MLP neurons of a small language model. Each row is named by its layer, matrix (down: output weights) and neuron, and shows model dimensions 48-175. Each number is 128 + 24 x the weight over its row's rms, rounded and kept within 0 to 255. Numbers have three digits each.
Before each neuron's rows, "raises" lists the tokens whose logits its output raises most directly, leaving later layers aside.

raises: "ead", "oung", "ife", "ater", "ves"
L7.down836:125162072117112120090127126081169094141121127135120131127161147148164098093115166133085171130135156127156156111096136164154111125104149090114134104204114109139128136142119154132144143137134143134112159125119150122081203136116068128159113054104131109110129104126153135115084109124118099133119112135134160138113127133104129101119084141142129151154108128148134119112095075115123121145108

raises: " using", " serving", " being", " leaving", " making"
L12.down1241:097121126156131134105124138120129115075106146134132110118140106142184120100093158151153138139126100146133148167155146166130122146112152126120138155145140125126119105225111111165139145091141137137144138106113101135159117178119111156114149127144086142158154106133098091109119156081136116132103088143150100125062124099137131142128156150142160124109119183135124105123152082114146125137156

raises: "ited", "iting", "ination", "itation", "ance"
L12.down38:113120133174112175103102152104119101122126118128146135120155137148106119174126160178086105093136139109123099117141136133141142098118161146142117121113108119126145122110112135117115109094137124126138146097146161185153109127128134171129102143122084144134185131100130136145085143126104082092114145124117115128138158124098117143130128144137122131128092097131141116115155136109108138137114

raises: "ust", "ush", "ud", "us", "ude"
L12.down350:139135130118077062163132155115085127096166101150144093148099167119122140109103142125073129109096162066085125134117129128119076113212099109119112119122095105146143107152127138121121097107142134142137113157113154132117204106125132148148146120109114158164096087123087111099111110136152130142136131199115106118097123069125104097142112129102168127166122108132132167086130133105129102139104

raises: "bon", "ber", "ney", "es", "ties"
L11.down1534:147167130075140100124138140172160134122106130126138157133074161110107168100135201138121146118147114092110146143101144122150160140134128098105160108106155126145130130159137109141179152081132144121148125106149081104154134106125192092139137109108104104130150130140131139090120135151113072178104110107108133098133073147094105129182103140139082136148130135110143088140178128153154131107120

raises: "ne", "n", "no", "nes", "ately"
L12.down684:161142134136141120120103097080195130082094132089135160128140130101075129139112160134163157118149105099099100131117108107168113155159166103133122109140111126137105099105121129132146148082151091126115164142136131174117149135138125122113130157143096138161117091136122113157162146098132137100137144131167144155095135123123138104149115072129112151131097090124159108115137147126155136129113

raises: "ón", "ó", "lection", "ense", "ñ"
L11.down361:141147124138125105122105118125152130134149129166127113164132157143174157123167091114141124159122109123130159156147095148179159113121102137128075129151104115104135082160145084115152132111116132122091149114138164156132090140129128129126120140103146090142154138132131099064109127151157161134151113134122123131190086118136139142181127126115127105112126176115136140148049141136092099140108

raises: "ients", "ations", "ions", "iven", "ion"
L11.down1027:137143140148078139139119096114128098133126168098138064170124152158118122147120120147156112137146125114121091134109112104145156158113112138145127105136101152159156185102125130140106145119098172153178163142090143098117158141122109105137116133112150145110123105110127089135147110094098126126106132122157159110133130113130143168119121147120127141148125091108115120160109141117159179156157

raises: "end", "ons", "isc", "ental", "onic"
L12.down609:151152119136100171145145058152089094167111132110108132115148123136159132162091120121083140116124128125124092090117132151137074160170141080126123104148144129140118089097120149109095111084145141145153103152160120103150116130109100141127142103158148107144106161141122154166170083117125148099175114148150145148127139142099092155116109138153073098122120132138102134192160149115131120143189

raises: "day", " date", "t", "vel", " which"
L12.down59:117130126103098165147129128144120143092133134094110125139178102142164150085115097063161110157153109127127152138113133125098151155134127164182116119143101145131143089128129136120132126132127120134141120121133141146119102147117064108160128109133142180136122109114110152128142137118117116129195103096085085113122133132107178143181107116071169135124156096153161107078115109093143160107154

raises: "istic", " himself", " died", "’", "eign"
L11.down392:119111083135142152100152115111141135115135139104119143133107141152167134128155142088122112097112120158133137084140142106114139098050136132130116110144169139091151136174118108078128102136128206140178117127176137137114145152115120118127143125086141142099092133115109122160118153128124146148121130133148130106097104126161147100150112146161091104123149104078100132148136128135095090133127

raises: "ograph", "ic", "ological", "ics", "ograp"
L12.down1399:109126130121137125086077097063135147189114104100152135109092128155119126117119095152144121115148100103112146088108105184097161149152130120096133132115122122099138123055166132101129101163137116109152134179121132157141134141077149150158122120149129119101193130099132114157179122123098140116156100107110121164128110132185105124078144157115102175152132099151146139138119157128134097121112

raises: "ell", "ul", "ery", "al", "ise"
L5.down1160:107109154119131108118081135154130109138081114132122088115152151119118121120068095103137124109162102130140130141144115107117141124119162134175150123128152165150127106123125134119104132101129144099141125105136140097126123165077140156091147121129142162117150080174113125125133112125157149153106134140130113133129156127147144186134110121197148133143107080141110129146171105156111114143136

raises: "o", "ou", "ong", "ng", "hen"
L12.down1257:151140129115097154189077107129144130123142127128101127161148133160116135101132112164109112139138168133136112097115143116152129115143129144086136176121142136184121123131109111117120101114136122144145151173131130130112148162086120068141125099139110166139138115162110126151143100094089112101093096123119151166116120114107163107137115146116122130145113126116115088175150086154129161163115

raises: "ley", "ity", "ership", "itar", "eth"
L11.down958:092099176087151096106104144131147114104142095116159155166150106115118145103105174166190176125088118109109117186154082115123161150105118105123111127115103136082100130159169136117132105125114145131176124115146107169085138141160117135138127114098088126126115120117161141105130142141097102077152181163096112083100162111100093120136112127101163122118146089113144146101109124119144096145100

raises: "arily", "ari", "aries", "arian", "ulture"
L7.down350:094174135132096088101114101118124146155110118104124070150100099063120146104095110123099127132110142139117082130138142124136111127126114144109079116127107178111118115113115083106132103104108124080119130149112142136133121112172123147116153111174061096105146102162101121137153089101129130179097191139176129146123117141143147137149098112089097167114138162147137121122120119108144144141090

raises: " and", " or", " &", "he", " et"
L11.down785:111133144148142113133108117118127100125112103146168105124156191133130116082116126142141134131092123071121105150128131128155094114146151130151134157108128142106076144120091130108134132136113076161110118143094144115134087103070115142143128125148151121131104077088082145102161125130134148124182113071136161162157108101168116127148136144078138108157134090101128097134082157156142131144131

raises: "hen", "fer", "here", "pen", "ely"
L12.down1005:148134134128127086187107116133153087133116156179130128128132117100108157147136095155126090164113115145124079109103119117110131138133109115119121148131095081151117101081117113118136120082179118135124141165110164136159141132121156120137129160069112078101080127111104118148135133129130176109153137115161167109159182113157201133130121109132124158134131128127107118110115126124133134179183

raises: " age", " requ", " stage", "isk", " sugg"
L11.down534:170104123090117122113112116119094107146165144144133117129160116142148099149134078130126109106157122149098117143093105151123136082152119106131103146123104102123087146119145107101151122122125154102134139122153154135095142141118144114135082111135123128163098149108105154132116133153111151113139100108143138080134117122155139111131103087143115140097106097150117106150183160076107114120119

raises: "ott", "war", "oon", "ism", "ult"
L11.down894:145121076147166129148151088165131123117170096179133101110139092099153118120085129160164141144135162124113115091138142104143133105105131144087127136128094150125090064102116128148075090132090139129119120087123079129084130144126153108168101167083131142115133139174129142123118113150120123158137121126153105147123129135125124133143124114080153089124122125106119119126106151116121143113106

raises: "ev", "ets", "iana", "hes", "”"
L7.down1057:122115147120136133109153129112152127124116147097116114116113131147170094132117109172133153135187126105135139115117124148131128123142113149083153097142090092193145132110138126155180109130104139149129154131091163150110164098127142140124143130087097109104129107176111145092116113155121139137137165111127103105106081116135177100128109108142091145126109141122132117153132126109135145139164

raises: "day", "ations", "ved", "ation", "ched"
L11.down480:120111115105088175142160121093101149131127120114141134154129130159125114111100127103136138092148097110088103156146093112167134159143122134126118144156102170153146134137125127114086164124124092122143123160126138169140087134126177077138100136108149133110097109097092146183149145131109141106093144143150079097154108080118136171108113084105125104120148111129149156107137116099123089142099

raises: "ify", "ific", "ified", "istic", "pl"
L7.down502:135098104143088134130103111136100101166121124118110103137115152135098098122104131136129151159154145162142134135140109109129104134092167134109137079132126132117146121090134121115136133141148200116133128109084101111131124115155106147160110116147140142107173142085165122097159152101160134151130137139145185103102130113121150109130087135149148152121108173147083115125076115159155104125143

raises: " match", " game", " project", " event", " race"
L11.down845:140119132144120097163123129136132149162109094128162133104172102115109152115160121151145116123134174182126117091095131125132108111090143092125140108118143129151110093082124110152116143189121096086072105139118135138126124092096111159114128097079090142118095173110173087130136118132130154129169111101106152143110136128093113208078148136087175111148131122122145127124137101144122105092108

raises: "sey", "se", "ery", "iness", "ks"
L12.down1497:125080158094126128146099137126127088154095084119131144106130106108138132122148140124152133132142155154159086154101131138113126137154113124104150152122140135079125132143151126135146100150112142127149110095141150136148078104103122169113177131098104101075122148124137147123133113114145144118154123142143119121109127166150137162137119149124100124126116144095142149126116121079131084100142

raises: " children", " daughter", " child", " Children", " son"
L11.down988:150107133098101141107111164159139122106112129127151107155148135130151150142111157151164138152109165113095115132145102134059161159117129117134160159115117110168116139129132191154139116165077106097135135136149143160096103134131077112113110132140117089156143125148121090117116146104148127110133134127109075126098112131138104114108154149152136102186065160087140099123099135156152117099144

raises: "ts", "ted", "ings", "ish", "isher"
L12.down1517:139135094100148142130100109123118130157173129131149130145158122111133130096131109118128075174133149128180078121144102133111155136138071165129139119142127078101144136112109170183124130122151139131185116104132089096117153120119123146164112167174093132135142118118161106124121109148147104127150171115144112079114107179114120116129130155143139150110134106129126099124126117090119105153134

raises: "mond", "cher", "nam", "wards", "den"
L12.down630:162124125081111149154147174153123093145096122125202136107087105152168127112116102143108104103146104117149130129121143148176149119111121153147070120118099109147095115162127148112119099127107124118118106117165145149134127146063107105134109144125126103106168119111096115128117134122153109121122170122098113122144103132116135125139173163150146150040101095090149165151125127093161136085153

raises: "rian", "ass", "ria", "az", "ast"
L5.down1262:142146152151129154138113126111143129118140118169160160107142141173147115152117156124120080133148116099134161141104101126145135158134147149122139151118136141135128133124132135102146123139136093132123100079122088121180112105163106121138138133135095117150155127157108116128112111129085101192123157083134174098129102125143147124119148159138111162101103125152107124111110122121132121100108

raises: "ley", "by", "ence", "ved", "enced"
L11.down205:136133140150109129094160165138121110111148174118171112148118151108162131149139148086133136111108153157131102123147083109145198163102111151115118129105157143162136152165126163167131110124146141110131108124153140136130089042162083132101160105118177129072161109129098097129094162170099157119132121137126119116123112113145138139177098112101148153130072107144109128113097123162140126136119

raises: " Best", " best", " Album", " Out", " Most"
L12.down918:102158109120132101126175144124118157079094163150139137129129168149116115083104146144133128117127144133148112160140141099083124148144206146111148149101133137130118105160148105122117130124096104114163105145107153120085147118092077091134135125144141112122102142160116161121136090085133152153113122090147152157127136152137152082109120117184113142139110105081118157127147132143113143135135

raises: "ate", "ed", "ation", "ary", "ative"
L12.down913:118128124143125135117137135158153108179123139118110145138072091135118114160142127120111179141174151127120119130139134120110144109136107117170163122117125156105144141168158109112110158173162099116149140114092141139151159161096134109178125149180121128150094159121084169164123127095136114114135095171128142122091073113172104135143114151128121121104092140153136128161122120141128138176158

raises: "′", "'", "’", "Q", "osp"
L12.down93:122128131154163140103120110139114116084136135103109106087078138135105130088113134128171092158118151123124118133142114125128135148123162089133088124134144142147139162140112135125120153132136146106141075131128147088082129110115128140142139142129140163140108129157102144082159104123095117127162127125068136144099135146158125128110135127115145122123139107097103129148108123127121158149103